MLP neurons of a small language model. Each row is named by its layer, matrix (up: input weights) and neuron, and shows model dimensions 96-223. Each number is 50 + 10 x the weight over its row's rms, rounded and kept within 0 to 99.
Before each neuron's rows, "fires on" lists the tokens most often at its 100 highest values on Wikipedia text that the model never trained on.

fires on: "ore", "ia", "and", "ines", "am", "ria"
L2.up131:28 45 59 63 76 40 45 37 32 28 64 50 56 56 27 66 41 45 43 55 52 43 51 50 56 41 63 47 41 54 39 38 43 39 37 59 41 56 27 67 65 45 64 40 46 43 57 57 57 60 52 63 71 51 79 46 58 68 51 55 32 65 58 66 57 60 54 50 45 51 49 45 40 63 48 33 53 53 43 40 46 41 40 43 54 49 54 48 40 35 52 58 41 43 42 51 44 44 40 37 38 61 45 50 52 45 62 30 44 60 52 37 46 54 50 51 43 38 75 50 30 42 55 47 62 53 70 46

fires on: "os", "ian", "let", "/", "ir", "ish"
L2.up413:63 64 51 57 40 62 74 31 54 67 44 54 37 41 56 40 41 51 58 55 40 67 45 47 56 41 52 47 31 59 43 55 59 49 47 52 59 52 47 33 67 57 57 39 70 57 66 49 58 39 55 63 62 45 51 52 54 64 50 63 63 58 56 54 61 44 53 53 58 63 39 46 60 59 38 44 58 53 70 60 63 42 49 50 32 41 43 56 45 52 59 63 50 55 45 41 43 81 61 71 67 49 26 51 54 50 54 38 61 62 52 43 38 61 42 51 40 47 40 69 67 41 59 47 61 56 35 70

fires on: "ol", " total", "al"
L2.up491:39 68 54 36 43 51 65 56 39 40 48 62 50 58 33 51 61 63 52 37 54 60 60 33 54 58 69 52 59 60 46 33 41 66 35 38 61 59 52 51 43 45 56 51 45 56 35 32 52 48 40 47 64 42 67 48 50 54 49 54 39 68 57 44 64 53 58 47 50 40 50 36 51 40 43 59 60 63 42 54 53 52 58 51 51 40 48 61 44 45 73 52 45 44 60 41 56 42 44 43 60 58 47 35 68 55 50 59 50 47 64 41 58 53 44 37 50 28 63 42 45 51 52 44 45 51 32 51

fires on: "r", "st", "c", "j", "t", "ct"
L2.up255:45 45 41 55 45 61 45 54 56 34 42 55 45 57 44 58 62 59 42 33 49 32 44 44 47 34 46 41 51 57 43 50 35 39 46 60 53 48 57 51 60 59 49 67 50 55 58 43 55 65 47 51 62 46 53 60 37 38 48 46 33 60 53 42 43 56 57 34 57 58 45 48 54 48 62 46 65 57 52 52 64 47 40 74 35 54 49 45 45 37 54 62 75 47 74 47 64 49 40 13 64 48 45 33 47 33 53 43 58 52 44 36 42 64 64 48 37 74 59 52 59 45 64 64 50 45 54 51

fires on: "ir", "ig", " one", " two", " at", " \""
L2.up285:39 50 43 55 42 59 72 46 61 48 39 61 30 39 47 60 63 48 50 61 73 51 48 36 46 43 49 75 73 58 36 49 42 61 49 36 40 58 31 44 42 38 58 42 53 44 42 34 59 53 33 47 45 55 51 46 49 63 53 40 67 42 44 64 34 58 67 59 56 42 51 38 62 39 39 42 54 71 52 49 49 43 51 46 31 60 43 55 53 64 31 52 62 48 49 46 56 52 60 55 48 43 47 40 41 42 40 31 59 58 43 43 70 61 43 38 49 57 61 61 53 41 51 50 69 55 69 40

fires on: "ass", "op", "ear", "ap", "ood", "ill"
L2.up300:57 74 44 50 44 47 84 48 48 47 52 42 67 60 60 50 55 61 54 53 58 52 26 40 60 50 33 51 43 49 54 45 30 70 63 38 44 63 51 43 48 61 50 42 45 48 45 45 52 55 44 57 49 53 37 56 61 30 60 55 42 40 44 58 42 45 45 58 69 51 44 51 72 45 39 42 43 50 41 63 42 58 44 68 57 56 48 47 71 43 67 47 69 41 44 36 46 48 51 56 61 42 37 48 39 57 38 59 59 52 49 57 52 52 64 40 40 48 45 27 53 59 49 38 56 56 37 42

fires on: "ap", "ph", "p"
L2.up160:38 55 49 52 47 47 57 39 47 52 37 41 31 54 54 56 57 67 39 52 48 46 52 54 73 45 49 57 39 75 65 55 48 58 53 50 34 53 55 42 47 42 65 49 51 51 45 54 51 44 51 58 46 52 74 56 62 45 45 44 30 46 45 42 45 54 57 47 40 53 52 33 53 44 40 69 46 53 53 55 58 50 53 67 59 53 62 53 47 41 58 38 41 42 55 36 37 54 59 51 46 47 54 64 31 45 46 39 41 59 44 58 43 53 57 61 37 19 45 40 59 35 54 42 62 42 40 45

fires on: " Sy", ":", " sy", "ur", "um"
L2.up418:44 64 48 35 49 42 44 43 33 60 53 50 47 44 55 57 57 48 56 46 79 35 61 54 62 54 44 46 54 57 53 34 51 31 41 50 65 50 47 53 58 53 52 39 56 66 43 41 48 47 57 27 56 56 46 45 65 56 46 42 60 33 45 66 62 53 52 45 61 26 58 47 38 68 50 41 30 57 57 43 43 51 61 45 58 63 59 36 61 51 46 50 58 58 43 52 50 46 36 78 46 45 55 42 31 47 59 55 52 31 48 50 39 48 47 40 54 39 49 36 43 60 50 60 38 50 61 52

fires on: " sc", " Sc", "p"
L2.up402:37 52 46 47 41 39 45 47 47 45 47 47 36 46 54 54 30 50 27 58 63 55 55 53 36 55 49 49 40 68 51 45 45 33 60 64 59 59 36 70 37 61 67 37 59 61 44 55 49 54 52 40 60 53 35 27 30 47 36 41 47 46 59 58 55 55 49 46 55 41 55 45 42 45 30 48 38 36 55 61 40 39 55 49 54 53 55 56 45 36 48 57 47 37 50 47 51 59 38 52 57 46 62 54 53 65 70 41 63 59 52 68 50 39 49 53 60 47 37 55 47 58 51 73 74 68 61 42

fires on: "ou", "v", "*", " rank", "eter", " Rank"
L2.up141:51 46 61 45 65 31 53 50 68 48 65 51 47 46 44 73 40 43 42 58 37 53 45 48 55 46 56 44 45 54 39 62 46 40 59 41 64 35 40 57 69 42 70 61 39 43 46 42 48 64 53 56 42 55 41 39 54 43 71 62 50 54 59 53 76 78 41 66 60 51 74 50 55 55 81 44 56 60 50 44 66 52 59 44 55 45 55 48 36 44 47 57 55 38 42 53 45 51 44 48 72 50 35 56 76 52 58 46 43 47 37 58 42 55 60 41 45 26 56 53 51 61 48 38 53 54 41 68

fires on: " of", ":", " to", ",", " by", " and"
L2.up38:54 48 41 53 51 53 51 38 34 75 74 53 47 34 50 47 50 32 50 66 50 35 41 40 56 37 51 42 52 52 48 63 52 39 62 64 47 32 49 31 46 56 45 56 56 46 37 55 40 61 63 45 46 52 53 62 48 42 38 36 42 44 52 54 49 60 48 44 46 54 66 50 62 67 53 43 33 41 40 58 40 41 63 42 82 38 55 57 58 27 57 51 51 46 33 32 52 37 38 59 67 40 39 39 39 51 57 34 58 57 52 62 63 40 55 38 36 50 36 51 40 36 56 38 47 51 30 28

fires on: "ill", " January", ":", " December", " April", " of"
L2.up511:58 55 43 48 64 38 44 47 43 63 45 68 33 61 56 46 51 56 48 65 55 56 54 52 62 36 37 43 62 60 46 49 48 58 41 47 48 45 72 38 51 61 60 61 49 51 37 47 29 57 56 54 45 49 54 49 48 36 49 63 63 35 68 49 45 53 45 44 56 45 40 52 43 51 51 56 52 31 33 54 51 46 71 48 62 54 50 29 42 64 39 33 60 42 51 49 55 27 56 47 53 38 61 50 40 62 43 41 39 40 44 63 48 46 60 66 42 40 47 62 51 67 46 35 52 46 53 39

fires on: "P", " called", "p", " to", "ated", "ted"
L2.up411:49 55 42 50 40 35 68 45 41 47 53 52 38 51 50 50 63 46 32 68 45 46 41 41 45 38 54 47 53 45 45 45 35 49 44 58 71 74 42 56 47 63 66 40 56 73 59 56 55 33 41 38 30 39 57 52 45 42 58 34 76 55 20 65 55 50 65 39 50 40 59 50 55 55 45 56 60 44 64 57 51 35 67 48 40 37 39 37 47 45 48 44 51 33 59 52 70 49 52 55 63 23 39 54 40 50 67 47 41 39 67 61 47 64 50 44 39 56 64 59 35 47 56 54 43 40 48 53

fires on: "inals", " final", " stage", "ches", "em", "inal"
L2.up488:60 45 56 46 56 50 46 43 59 60 49 57 54 64 49 59 50 41 53 51 40 45 61 64 31 57 66 46 44 50 58 31 44 39 57 60 33 41 35 44 67 41 36 56 57 69 54 49 43 41 57 51 47 43 50 47 59 47 37 38 57 45 31 49 47 55 33 55 49 51 59 56 33 67 41 56 60 42 53 63 49 50 51 49 48 54 56 63 60 42 55 47 54 60 33 35 43 44 52 47 54 41 46 51 46 72 45 39 58 43 53 51 41 49 72 53 60 60 58 62 33 39 23 45 59 68 56 50

fires on: " K", "K", "aj"
L2.up361:61 38 52 44 52 48 43 35 46 60 51 61 35 41 44 39 49 61 45 52 49 36 54 49 43 67 60 53 44 52 44 45 57 50 44 50 47 45 58 45 34 40 36 56 44 55 52 48 42 44 58 51 24 58 50 69 46 47 49 48 41 52 38 30 58 53 54 50 56 52 38 50 48 39 55 52 45 47 40 54 50 62 46 42 34 62 58 54 48 35 53 39 50 45 60 48 63 69 44 57 46 09 53 43 54 64 60 58 30 63 38 49 31 40 36 49 44 36 45 54 52 44 69 41 48 61 48 34

fires on: "p", "ap", "pp", "ps", " th"
L2.up36:51 56 33 49 46 37 61 56 51 51 45 55 44 49 39 59 53 58 29 55 56 55 64 60 55 40 42 53 27 49 56 68 52 46 36 48 52 50 42 64 33 35 53 39 53 49 50 47 40 39 46 41 30 32 55 53 59 36 48 62 20 43 63 47 43 55 40 51 35 26 47 49 73 49 35 48 62 44 59 49 60 57 36 73 67 31 63 43 56 54 60 46 47 35 46 51 59 46 57 37 63 49 43 51 47 65 39 53 46 36 39 52 44 55 70 47 46 52 46 48 53 53 43 53 55 52 54 48

fires on: " |"
L2.up17:45 44 56 44 61 48 46 47 45 39 44 59 58 18 28 55 49 58 50 50 59 50 40 44 47 33 54 41 49 50 53 40 31 50 47 41 45 42 48 52 35 58 36 46 49 50 49 50 61 42 52 40 62 52 47 60 46 42 56 56 59 61 43 42 51 32 42 61 54 39 36 50 57 47 49 49 41 58 31 33 33 67 40 49 42 72 59 52 48 70 37 52 66 54 54 68 47 60 40 18 38 48 58 57 49 49 46 52 49 45 40 34 55 58 63 48 42 71 46 63 37 43 75 53 65 50 56 55

fires on: "==", " American", " ==", " record", " Total", " |"
L2.up315:48 45 49 43 49 65 48 35 58 42 41 55 47 46 57 51 55 42 49 58 59 36 36 46 39 41 45 47 36 61 32 42 50 40 59 37 40 44 64 49 71 55 56 44 41 57 48 48 49 55 48 61 48 48 58 61 47 35 49 45 58 38 48 66 54 42 52 39 39 49 46 41 37 46 69 45 43 44 60 51 54 47 57 39 28 75 53 47 57 54 59 48 69 49 63 49 50 68 61 53 37 45 45 48 42 72 49 47 66 53 50 63 48 47 53 48 57 54 65 61 38 42 34 50 54 34 53 50

fires on: "d", "ad", "z", " add"
L2.up432:64 47 51 49 54 47 48 56 42 50 48 44 46 48 58 47 27 53 56 45 55 30 53 48 52 56 50 36 50 58 29 53 70 41 51 58 53 55 52 48 59 46 48 45 32 53 53 38 44 41 61 56 40 50 44 59 45 35 44 40 52 49 46 51 52 53 36 54 77 40 55 46 48 60 48 43 33 67 47 53 49 31 52 59 73 45 65 68 23 37 50 64 66 53 55 51 54 57 44 57 50 58 53 56 41 47 48 59 53 47 43 61 49 58 32 54 35 60 46 40 62 62 60 57 48 55 55 55

fires on: "ap", "ip", "op", "ast", "th", "ot"
L2.up117:18 44 52 55 54 57 36 53 41 54 46 44 40 46 63 46 45 31 35 49 58 70 31 37 52 44 51 44 33 54 52 61 39 45 54 53 48 51 68 59 42 48 57 39 33 51 52 47 47 54 34 53 45 46 67 57 43 60 64 45 52 40 48 42 38 55 55 55 55 40 49 39 54 62 55 80 59 50 32 56 58 48 41 52 46 38 37 49 41 44 42 42 62 39 60 42 47 54 38 47 60 59 68 65 27 38 43 68 47 51 59 40 84 55 57 52 44 49 59 46 33 53 52 49 50 44 44 35

fires on: " M", "em", "en"
L2.up374:58 55 42 36 69 48 40 33 55 56 58 57 57 58 50 55 50 48 51 53 31 62 69 52 53 53 51 63 46 46 41 41 56 51 52 69 50 55 36 57 44 55 60 59 49 66 48 33 60 41 57 42 42 46 58 65 49 30 45 51 33 53 39 51 57 46 36 55 44 58 57 47 57 57 45 56 58 49 54 76 66 42 42 50 44 47 57 56 37 53 32 53 52 68 44 55 24 59 70 33 37 51 48 51 52 55 48 43 60 51 53 34 61 46 46 57 60 37 59 49 54 61 40 57 65 49 58 49

fires on: " w", "al", "igh"
L2.up182:65 50 69 43 47 55 75 35 56 47 41 43 47 62 58 50 42 46 56 54 51 75 57 54 52 57 50 50 32 61 40 75 49 67 48 59 37 37 62 53 38 42 60 52 47 59 58 63 69 43 76 50 48 79 49 67 50 62 42 48 44 52 34 33 56 57 56 36 51 52 54 53 37 43 37 69 45 54 60 42 37 62 68 41 58 66 39 53 37 26 46 39 57 32 60 34 52 51 49 52 55 41 60 54 38 53 54 63 48 53 34 55 43 51 49 40 52 36 46 57 48 44 52 33 54 64 50 55

fires on: "ight", "é", "eg", "ed", "ly"
L2.up153:49 42 48 48 45 55 68 39 48 59 52 35 42 36 67 64 52 54 59 50 55 38 40 37 52 47 35 41 58 59 56 41 45 46 48 54 61 48 50 64 43 55 52 34 61 51 49 50 38 44 57 20 62 69 46 41 63 50 53 45 57 54 45 53 55 47 65 48 56 48 56 39 48 52 47 56 54 70 62 55 55 51 58 27 50 65 44 56 42 66 50 48 57 35 57 83 26 67 30 66 68 41 40 52 49 57 51 52 42 68 38 42 52 69 52 53 37 52 57 60 51 59 57 62 45 65 42 55

fires on: "al", "ial", " as", " of", "af", " or"
L2.up485:34 58 46 53 43 62 48 53 42 40 63 63 73 44 40 55 40 40 69 41 42 53 77 51 28 43 55 40 64 45 59 43 53 62 43 56 58 58 54 69 47 69 54 42 38 61 27 55 57 51 60 35 48 57 63 46 46 39 46 51 47 50 49 44 63 45 49 44 48 27 44 45 37 37 57 50 58 66 52 35 52 55 51 43 52 53 58 46 43 46 43 41 67 43 47 51 49 56 49 52 31 50 44 59 68 48 52 46 44 45 52 47 43 73 52 55 48 62 52 41 36 52 46 34 55 40 42 44

fires on: ":", " |", " as", "):"
L2.up267:44 59 64 58 47 44 41 50 44 42 62 47 27 31 43 49 26 54 42 46 46 70 27 49 35 59 42 48 75 62 48 59 44 47 51 48 53 32 64 41 28 50 49 47 61 54 56 37 44 51 62 51 55 18 53 55 42 48 45 45 48 41 49 61 36 51 49 49 40 23 53 58 52 54 30 59 60 51 61 53 36 56 51 54 25 36 56 45 44 56 58 52 58 47 54 55 70 38 46 35 32 56 55 61 48 69 44 52 56 60 34 49 60 50 43 48 46 63 41 59 52 51 47 40 57 39 58 61

fires on: " Ar", " under", " bel", "Ar", " Bel"
L2.up241:49 61 68 55 60 62 49 45 53 65 43 48 54 51 51 52 34 61 45 46 53 51 49 54 52 41 40 37 39 38 69 56 50 51 70 42 72 51 63 58 51 39 59 36 54 49 60 44 52 35 39 55 56 35 60 57 65 49 51 43 55 60 57 40 48 54 44 58 36 46 52 41 49 25 55 56 56 71 64 49 29 51 52 52 80 28 43 52 27 47 50 64 51 38 38 40 62 66 41 41 50 43 45 38 60 41 53 46 64 34 54 53 49 55 53 29 35 26 48 33 47 53 31 43 46 58 44 53

fires on: "es", "ed", " Des", " des", "ood", "ing"
L2.up185:37 50 41 52 50 21 49 35 41 45 40 34 56 38 50 44 55 54 53 40 48 47 61 31 48 55 66 51 31 26 47 59 37 53 69 50 54 40 36 54 44 44 68 38 37 53 73 56 43 43 54 45 34 47 42 42 58 55 49 47 57 54 55 41 57 51 62 51 46 57 59 49 60 41 39 51 49 50 54 47 28 55 64 56 67 57 58 67 63 59 57 52 46 50 48 47 47 54 52 22 34 46 38 47 46 69 43 56 38 69 56 49 48 43 55 35 56 45 55 51 42 48 41 62 45 52 54 42

fires on: "ad", " med", " Med"
L2.up504:53 37 64 38 46 66 44 65 54 46 46 31 48 57 63 50 50 61 60 52 49 45 30 41 49 60 27 58 43 38 33 70 32 45 57 45 39 43 56 57 46 51 53 51 32 55 47 61 37 52 63 54 43 46 35 32 56 51 50 54 43 32 39 58 49 54 55 71 71 60 48 51 40 49 39 49 48 54 39 40 65 51 48 61 54 43 66 55 47 35 58 39 60 42 64 60 44 58 48 50 54 45 39 50 49 55 46 36 37 50 50 48 61 43 25 48 54 46 65 43 58 53 77 53 64 61 58 58

fires on: " con", " Bl", " bl", "ain", " resp", "av"
L2.up244:47 40 32 43 44 45 58 47 58 39 46 60 44 34 48 51 49 61 49 49 43 53 58 33 52 39 63 56 41 55 43 78 37 49 59 58 44 42 37 44 59 52 40 57 54 50 72 45 53 37 49 36 56 58 36 68 42 50 55 55 43 65 32 49 59 47 60 63 35 62 55 57 61 50 49 66 59 34 53 44 50 49 60 53 39 34 45 37 42 47 30 46 46 56 59 55 61 56 65 45 41 32 49 27 56 43 52 61 53 56 56 57 39 74 53 60 55 57 59 43 54 35 47 56 45 55 61 29

fires on: "all", "l", " |", "port", "ing", "ront"
L2.up489:63 45 42 50 55 48 53 53 57 26 58 55 56 53 40 32 51 41 45 56 42 48 27 47 49 52 63 44 58 50 54 63 37 41 69 37 47 38 65 46 44 37 37 60 57 53 63 49 51 57 56 38 44 46 56 62 61 55 60 69 66 59 50 63 31 35 44 35 53 41 41 57 45 52 38 38 45 28 48 27 46 40 38 52 55 62 44 45 58 51 46 70 52 46 63 50 59 52 59 47 56 33 55 55 41 49 52 58 54 48 43 41 51 40 58 39 62 65 25 48 49 51 58 58 51 43 47 47

fires on: "il", "al", "ain", "all", "ly", "itional"
L2.up88:32 50 55 44 59 50 68 52 50 55 36 44 58 61 52 37 39 48 36 65 53 62 52 55 54 46 50 46 48 65 45 53 53 58 46 48 59 66 42 58 55 52 55 46 53 53 72 38 59 29 54 42 56 34 61 52 62 48 58 41 70 66 51 61 57 59 55 49 64 60 47 34 57 43 48 52 60 71 50 41 56 33 67 37 57 55 30 46 51 48 49 64 57 36 48 40 27 53 34 30 54 61 40 43 50 50 53 52 57 53 40 42 58 42 42 52 40 44 43 50 35 58 48 51 45 54 50 43

fires on: " |", "id", ";"
L2.up368:43 45 72 51 64 53 48 54 46 45 43 43 64 43 41 46 29 61 64 44 68 41 33 57 48 48 26 42 55 55 45 47 46 31 49 48 55 53 38 37 41 63 50 53 35 53 42 33 55 53 55 69 60 36 62 59 42 33 61 29 54 58 51 67 37 38 44 53 68 51 41 53 41 33 47 56 32 50 50 41 15 52 51 58 44 55 54 44 57 57 50 54 51 39 36 56 52 47 45 51 45 47 46 51 62 58 42 31 47 46 46 50 36 47 65 45 59 54 29 46 43 49 61 39 64 46 44 52

fires on: "ul", "al", " bl", " val", "ary", "ain"
L2.up458:40 55 48 33 64 37 65 42 62 29 47 37 40 57 37 43 52 48 50 59 37 43 50 51 43 44 39 54 60 63 57 46 35 46 60 71 61 62 69 36 50 64 32 53 51 54 66 30 44 57 36 38 50 56 36 77 48 49 63 53 37 46 36 62 53 34 60 46 55 44 54 48 62 38 60 60 37 31 52 69 31 44 57 62 48 43 48 50 29 39 56 58 67 45 40 48 51 51 66 38 56 60 51 45 47 43 68 56 53 54 53 57 46 63 57 35 39 43 58 51 45 47 49 35 59 42 45 11

fires on: " debut", " was", "io", "al", " in", " of"
L2.up18:45 54 55 41 49 55 44 42 51 44 65 53 78 44 46 63 42 60 41 69 52 45 49 51 45 49 49 48 66 55 30 45 66 51 34 44 58 62 64 40 53 56 65 66 58 53 62 46 43 43 39 55 55 43 59 42 53 44 51 48 46 38 44 49 64 50 42 53 50 33 51 66 41 31 46 54 56 48 43 57 55 53 45 63 41 35 62 57 61 60 40 31 59 59 42 52 66 37 54 65 58 46 66 68 50 61 52 57 43 44 58 50 44 47 41 56 48 58 62 48 42 67 51 53 45 43 48 40

fires on: " ar", " Ar", "al", "il", "Ar"
L2.up56:51 54 36 22 50 60 62 36 48 34 62 47 66 38 57 40 41 63 45 54 59 70 48 63 51 49 35 42 38 61 56 60 50 54 52 54 57 48 69 52 32 48 45 52 48 39 35 38 44 36 61 51 52 46 52 57 53 57 47 54 49 31 43 44 66 57 42 49 46 63 43 50 48 48 35 68 56 63 46 62 37 49 64 41 54 62 36 58 39 65 63 40 42 40 40 42 31 52 36 64 53 47 66 46 54 46 46 34 67 47 49 54 48 62 52 45 45 43 56 49 44 48 62 39 65 61 49 53

fires on: "m", " km", "p", "i", "k"
L2.up463:53 31 47 42 40 39 57 45 48 48 60 46 57 43 58 58 52 44 48 53 42 53 63 42 52 36 57 53 62 59 37 64 44 31 59 54 55 76 39 51 36 48 69 65 67 44 51 50 54 56 69 65 35 42 44 51 54 65 46 40 53 52 55 60 45 54 46 64 49 51 58 25 49 35 42 51 26 42 55 55 48 42 48 42 49 52 56 53 45 45 52 51 67 47 57 45 50 49 53 52 51 60 40 69 32 50 54 58 58 62 50 46 65 32 37 35 52 42 48 65 46 39 56 43 42 34 44 31

fires on: ":", "ur", " of", ".", "et"
L2.up202:36 40 43 50 73 62 60 50 44 60 47 45 54 60 41 51 57 42 52 47 54 53 41 39 48 53 30 42 40 44 57 51 34 33 62 44 55 35 39 64 60 44 40 32 58 42 50 30 47 68 49 38 40 36 62 39 68 66 35 55 54 44 38 67 52 53 57 64 55 42 67 49 36 34 44 43 60 49 47 49 37 40 47 60 68 43 63 41 42 50 54 62 60 54 44 55 46 58 37 55 56 66 58 42 70 67 39 41 51 45 65 58 45 57 56 38 43 50 49 33 45 51 61 40 41 52 52 42

fires on: " to", " and", " &", "–"
L2.up427:50 42 54 50 38 37 51 40 56 50 55 54 46 43 59 57 62 49 71 50 51 58 38 49 59 64 68 39 47 45 56 56 37 47 56 62 51 65 49 61 33 43 36 59 48 37 40 45 51 48 33 50 44 53 49 38 51 46 53 49 37 46 48 50 59 56 47 55 66 54 44 60 67 49 45 44 54 68 45 53 56 51 49 40 30 44 53 53 59 56 60 50 57 53 48 42 33 76 54 74 56 30 50 55 46 38 47 46 67 58 68 39 40 30 51 54 64 50 46 57 45 41 52 57 41 59 48 34

fires on: "le", "ing", "ce", " for", " rele", "les"
L2.up93:49 49 58 63 49 54 43 53 47 37 54 55 50 56 63 59 55 54 56 51 42 38 60 56 29 56 42 56 48 48 52 49 63 42 42 46 61 61 63 54 49 57 47 55 62 65 48 62 51 56 46 51 58 49 43 41 62 39 65 48 59 61 61 54 42 53 43 55 52 52 42 44 54 41 55 50 41 56 59 68 59 27 55 63 38 77 44 54 48 43 58 42 77 48 42 63 47 58 55 68 54 61 52 69 65 65 47 39 53 60 43 58 33 61 40 59 52 39 54 42 33 60 31 21 63 58 43 47

fires on: "ad", "and", "ay", "ak", "ey"
L2.up302:69 35 59 40 42 41 58 70 49 53 60 44 43 48 60 48 37 52 48 51 64 44 38 63 42 57 46 69 57 45 24 44 37 64 43 43 49 44 60 62 44 65 74 34 60 43 51 41 42 34 51 42 47 43 55 47 56 60 62 42 70 37 52 67 58 57 55 73 36 55 51 38 50 60 49 38 54 41 24 38 55 58 56 54 32 51 51 41 40 64 53 48 55 51 68 49 48 54 50 60 72 45 51 56 44 44 50 63 38 35 50 30 63 42 63 41 45 47 43 46 38 52 54 49 56 37 58 39

fires on: "ed", "ing", " |"
L2.up457:53 46 57 32 68 50 57 54 40 58 65 49 42 37 53 51 37 59 49 53 35 40 44 44 52 65 55 43 55 43 60 64 60 61 50 53 52 32 44 44 63 37 48 49 44 61 51 50 40 15 61 37 51 54 48 33 52 54 56 53 65 62 54 48 41 52 57 59 50 63 66 41 38 44 43 64 59 55 69 60 47 46 39 29 53 67 59 39 46 43 70 37 49 52 52 57 53 52 67 34 55 31 46 37 36 62 41 61 50 39 54 40 66 49 57 42 52 51 54 48 38 53 36 51 58 47 58 51

fires on: "in", " died", " arr", "t", "v", " ter"
L2.up318:55 48 58 41 39 52 30 40 59 54 52 44 34 56 52 56 67 48 45 42 45 40 54 51 46 49 45 51 64 45 65 66 49 44 45 54 47 54 46 53 53 26 38 35 47 55 57 34 57 51 42 47 67 35 51 58 42 54 40 55 46 27 49 25 50 53 38 62 47 49 51 38 52 39 53 42 53 65 44 55 53 44 67 58 58 48 29 57 55 52 45 44 45 48 50 49 48 39 47 37 50 44 41 50 51 42 40 48 41 64 50 54 64 57 54 50 61 62 58 51 60 49 53 35 36 28 62 47

fires on: "in", " in", "re", "al"
L2.up42:58 37 39 22 61 52 49 45 55 54 60 47 54 55 35 59 43 53 55 55 49 52 36 67 49 44 62 46 43 59 56 51 57 57 57 55 39 89 53 60 56 44 50 43 50 56 44 51 51 35 59 40 52 41 65 37 63 60 42 45 53 26 36 41 64 48 57 44 45 38 55 53 42 47 46 54 41 59 45 62 59 46 49 65 45 62 58 68 69 63 60 33 50 56 59 53 44 57 50 45 54 33 47 57 45 52 54 55 40 28 48 44 60 51 49 40 46 54 63 44 60 61 60 57 52 57 61 40

fires on: "act", "ect", "ject", "and", "lic", "us"
L2.up252:42 58 44 64 53 32 47 62 54 41 65 64 55 50 59 46 43 55 47 42 42 42 47 41 47 62 43 53 56 49 44 40 66 60 40 51 44 48 58 47 63 59 50 47 60 62 50 45 54 68 41 59 57 61 41 82 43 35 44 28 45 33 38 47 47 55 52 48 50 49 34 44 48 35 51 53 39 50 30 62 45 54 58 32 49 61 48 52 44 39 55 32 55 35 50 82 44 63 38 51 43 44 42 64 41 43 55 63 44 35 57 50 58 62 65 31 55 46 59 50 42 49 46 51 33 42 43 70

fires on: "n", "ic", "ing", "en", "el"
L2.up468:43 53 53 53 62 52 42 31 51 63 52 48 42 29 64 32 34 63 44 57 41 51 51 46 54 57 44 58 51 63 53 50 57 39 60 49 47 40 48 64 33 36 33 37 65 55 43 50 49 23 66 54 45 32 55 73 59 53 56 45 65 45 61 66 55 46 56 50 63 42 48 56 49 55 45 46 68 48 59 59 57 41 48 50 41 54 49 54 35 45 43 53 61 58 46 56 47 47 65 54 78 40 48 56 62 52 57 56 39 59 51 52 56 37 66 39 59 47 52 61 51 44 54 45 58 55 60 59

fires on: "d", "ad", "ult", "t", "p", " a"
L2.up362:45 58 43 57 56 54 35 72 45 44 44 59 27 36 22 55 65 51 40 54 51 44 35 31 42 45 69 31 35 48 52 42 53 54 34 53 53 63 49 50 60 54 64 47 42 60 30 59 47 48 57 54 39 45 59 34 64 57 39 36 60 30 55 54 61 73 35 53 45 53 65 25 46 56 65 52 61 63 43 42 62 36 50 74 55 59 68 44 48 39 44 49 52 45 52 57 51 57 50 41 42 52 51 39 52 57 45 48 51 44 58 42 38 50 40 46 42 55 47 45 57 31 46 39 45 52 35 40

fires on: " and", " to", " –", "ep", " or"
L2.up295:56 48 57 54 31 62 61 43 46 49 55 48 47 44 57 58 52 42 52 50 51 63 48 48 50 56 42 63 46 57 54 57 33 38 52 52 55 61 45 71 69 37 48 47 50 52 42 53 52 53 58 55 32 50 60 62 47 36 61 44 44 49 61 53 38 71 57 58 63 72 56 48 50 52 41 31 55 60 25 53 56 33 67 37 54 40 49 63 53 31 59 50 53 60 45 50 46 58 34 62 49 45 42 47 54 43 61 60 40 31 62 52 55 52 51 36 68 48 52 48 44 42 34 57 61 52 46 44